{
  "num_hidden_layers": 8,
  "hidden_size": 192,
  "num_attention_heads": 3,
  "num_key_value_heads": 3,
  "head_dim": 64,
  "intermediate_size": 1152,
  "vocab_size": 4096,
  "hidden_act": "gelu",
  "norm": "layernorm",
  "norm_place": "pre",
  "norm_eps": 1e-05,
  "positions": "rope",
  "rope_theta": 10000.0,
  "rope_fraction": 0.25,
  "qk_norm": false,
  "attn_scale": 0.125,
  "bias": "all",
  "tie_word_embeddings": false,
  "parallel_block": true,
  "init": "uniform",
  "init_std_qkv": 0.0439,
  "init_std_o": 0.0439,
  "init_std_up": 0.0439,
  "init_std_down": 0.0179,
  "optimizer": "muon_variant",
  "learning_rate": 0.00289,
  "lr_mult_o": 4.0,
  "lr_mult_down": 0.7,
  "beta1": 0.95,
  "lr_head": 0.00939,
  "max_grad_norm": 0.5,
  "warmup_steps": 200,
  "schedule": "wsd",
  "decay_fraction": 0.69,
  "decay_shape": "sqrt",
  "final_lr_fraction": 0.0,
  "batch_tokens": 65536,
  "max_seq_len": 2048,
  "doc_mask": true,
  "train_tokens": 279500000,
  "max_steps": 4265,
  "dataset": "wikipedia_en"
}
MLP neurons of a small language model. Each row is named by its layer, matrix (up: input weights) and neuron, and shows model dimensions 0-191. Each number is 500 + 50 x the weight over its row's rms, rounded and kept within 0 to 999. Numbers have three digits each.
After each neuron's rows, "fires on" lists the tokens most often at its 100 highest values on Wikipedia text that the model never trained on.

L2.up693:505482465483468520510525400512476497494529548456493476483604446513426474416463538436523457396476505537567526424521526409504523559493541477553592497507514466481475494505463497453414595512501577571520537450491511440554523495510501464585535511525414500535638409513566581502536468496550505424489447466502562547441470347477457441423499551480458496532552519625475481444473492493490570481569497466485572560521489522497526448435426582520571446517541480453553363572432559516566528474374483496540538456532497501486547602547552554480543502381475491459505524481492511511566437499585543566
fires on: "if", " prom", "ra", "ary"

L2.up657:569604426460633525470566492520516476478480598547450475507603512401457484519487478474465486477517503566432466529488439596481668494509501423529536469503539581545678478416436498390434424470537495505489431543549511569404447537548487551475467530489490573436613440464458509544465551426513517495513499503495489424545468521520495463537452475512486486529465606507471497509532457525500488489516445539572444479424516535535492495552531437519423525569496479512512459537534528502574468377513502536512545484504497535470418395472458492535567529459461574561478540531417494456428437501569508492
fires on: "===", "i", "on", " Authority", "ap", " ("

L2.up548:417542485455611529554459543465461555481557452512502407528558557521428468583499519529557481486531526553482473432437522525562496462447507394582488373491558472472500496473422525552508556426555474462526529473560636534437531503505439468551446493398502387581554471601470457489481520455507523452504416456542470534505602492421512538514573543462504388459564463495512485545505464404498514493465463534462493497535473551474513556397455522387518427554537484549448541443497560482468469578540509461482460371535480552496462513599539490572528548568555511550517565486466541505544479402490465489
fires on: " her", "ld", " where", "ob", " goals", " a"

L2.up809:418549514523537429539517392537461505389545524561460496504452506479456499474518506540487548532544456552461498474578473386511456540403557657491435471410491456588534433527439510553483469521583492491597511446614491470397512484553442432503480462457484482509516555489442538503493472479436527475494547469471438481473464552479505460452461464578432506538534404574434505559510424526532516496565499564609527431451413557452398448580509564452562511518525512511474441523567459487498480510463553487503445543574480416507490510524419546571584528549503482515564399532520456470623490572503510525
fires on: " over", " than", "In", " about", " between", " of"

L2.up967:609432475465423520505512493399475592515544489478486589463469568509523495494503503545428464496462496461465502497581504399449523511442574477614507445539499493408530584476502508508515573508460489528469525482339524500566394591497457508435447550464619541523552507534507529506533503464518520378512513526490563538567603558453478434464643499548468547503465589484541462500485474445498553492441439500539526491492468474492512580501462475441491561489497582549452515474371553468485529535442441473495498501626567456505512506436472467544474484489420562467475499459405520457386482459418466496
fires on: "to", " pre", "ro", "for", "os", "ov"

L2.up813:464509525465494471491493508506446513575509465501493465590444495533673502474495558579568533438506481495565472528489591465477443586465485518459489487522563494463499566480473589534418479450395508366439494493486528486455583482504583502498491550444535458617477456522436449496572495505535524525510492538432481516529550554507547411615421407402527456495532507487438507504529445460614448457658481520510448527573461465545426513478593450499508571499466510522545471517495472437534490551527487521512497450485489557421506417548588537632572487509584542488480510471558468412551511472443511520
fires on: " \"", "al", "ond", "ath", "ph", "med"

L2.up612:546554508502594486409527585422467474428442496439558518460527543517553555470493483468541428427443486520497453598489451483490521430531466433460505447476548498469503642465448510533556508432514526521483494427440573512522493511539503523498441569544479447507366538537435532479452572471504409476529545561475454555525504608514489543521410518449454494499485513613446513526549487467532537570519510447559483484508518536526503489429531533480561447530490515489490430503471419458549490450608619510441487426455549514484493616491611396404496506549563465605515499516526585572500530565444445603
fires on: "O", "I", "}", "ware", " ", " rel"

L2.up432:449495466418481493491500573512444545481475471500530537567529479476539576509469475492544429583526467653593369532507572601472478521455446503512512480470504426491517481538460564587583497551537536473536494489557564582547564473431461558427387499548453451569520535522514543400467541497451475582596454509506498508449501496479414511564482501488511447495483515510556557515548466467523575495470545547499424599427442562488517442522449529447558575439538526410481530503558507457541462471430488556477498478491380437477517489549569418500524465389418528472525479430404512467392541525463524427
fires on: "th", " second", " dec", " Writ", " third"

L2.up926:448464520446525474482517552497543408485534554560484469526597519482482487502550565474478527534446503506532512457430521542511539456619577557479515527484544498436412436561539463491480491583532459540491614558575443586487500391494532447550424510570506416530523494447483489485519376459460594553522433429517528541447497431403516510512444465588459598432500487521525546538419566474429519471522490488491543594528473441484433534489485580396441594494563450465516495470550480464505567509518442567507445566544568519506471428541383520578541455498475566503483453552516479490586478418418559435
fires on: " Ex", " States", " My", " leading", "For", " my"

L2.up564:461423435541473474441539503631541462493509464458510447505465523500507584563493478582578572431555542594544437415505479505466464445454603388570541513455553432545432588585469494545530509497440498453502455522522525500519483545546539469416489538502515509544536531580507580547508505404546507438473431531559508506492576484493463480529518618457422582464536446470437568461506552478467549463553429417517593507534516501583435507531526504525525457555474416477489473522435351558512539513452492553466445495575457508491454502461567497598428473455410418471494440577521513477494493544515417463
fires on: "ast", "ort", "e", "istics", " chart", "ens"

L2.up134:536489500462450366511448490415463447502424502438557484521575658517468488471393565503547579548500581508441445515473491542514603541536445538477439528476490518472477508474428536402542562476536468536492478528548434582453490569502539494454563518487505522492501444451575515503600475468529580394459528472461515514501456504445517502490466542494587518417504492518480475478562442524583498512592519415493457478509535474462443558495516534529436455470500484503511579461527601559478488471489467362521478514548502648465502594519405594498593487582476504518429522557524493473487457406402526533
fires on: "ing", " as", "ag", " town", " Species", "ou"

L2.up1038:486515459500603580408491484476583461505491506465486496456537463518563504467505522481386468567497540390521491602534626541528479441439555511523504560493491516423612518599431453510436499441549507568563486528502567493505508635532450502467407459460459449521497478476568547476473527508495459524547571422462564572481511485608514535511484473568492491493499404484514538441420416463545502563472433494472488469489474492462449364509596360504509476477535558554379546491498603486488463482412422463448537466508435463536532545557467493449490513570515455513533499475432533536525511494408474476
fires on: "w", "aw", ":", "ores", "ov", " =\n\n"

L2.up555:530534593467488537403490554504437483552453551404451443533544459544419556457393487579509532496445520551508442580463579529465492551452470575509437491440534431459558480572477417498495455573514450492529470485579392503447510510443407535519470530455515539550469564495514602573592561444477487487547607509445466475505472513449505537470518526503404409473436527593511407437524441455462487506617442583556560481551511488527491530469443527543440519419457436509483544499495494520492512488583575557528571522497533400451522520527618477552551528467523528538548415523488472447553528537476454581
fires on: "o", "ical", "red", " Album", "es", "ard"

L2.up709:486449463494460461486431506416495449575475540423477521411509478550499559479420536469577482477539509469491572401451539535558450377462622467488513570421493505573477525481504482505475434498535502482535508458606516364524425456495506467458554446452556532586618455498435493423487462501491430521555467548434544508505546504527557522476555553536586395506565448461392525559473576502532493507504447510546483524529586522440441600460450522481582519399523534493497575489554549540559538545579548488426519596523553475502489508559509466579491414469452568520518502468405553450482529472484445489
fires on: " can", " Ag", " int", "alt", "ight", " cont"

L2.up236:484524453410536563494392475524539451518377499508488483563514532441495504443446477479422525522571492512585495490519544527440555474480469439516408517550438545456548490566537541457478513408536550513523480638554427416477451566496509498552398596409529554512529570493550439555446457406471519474603484463480608539539474590466523502480569448505428566459531576470487540519467477522508457565498498485476504530482490483475573475534436526459372585540420561540528564493562518493568506440551462362518520454590550533508467436498521541517549504508486584564484475524491524455493478502570515385
fires on: "il", "al", " as", " a"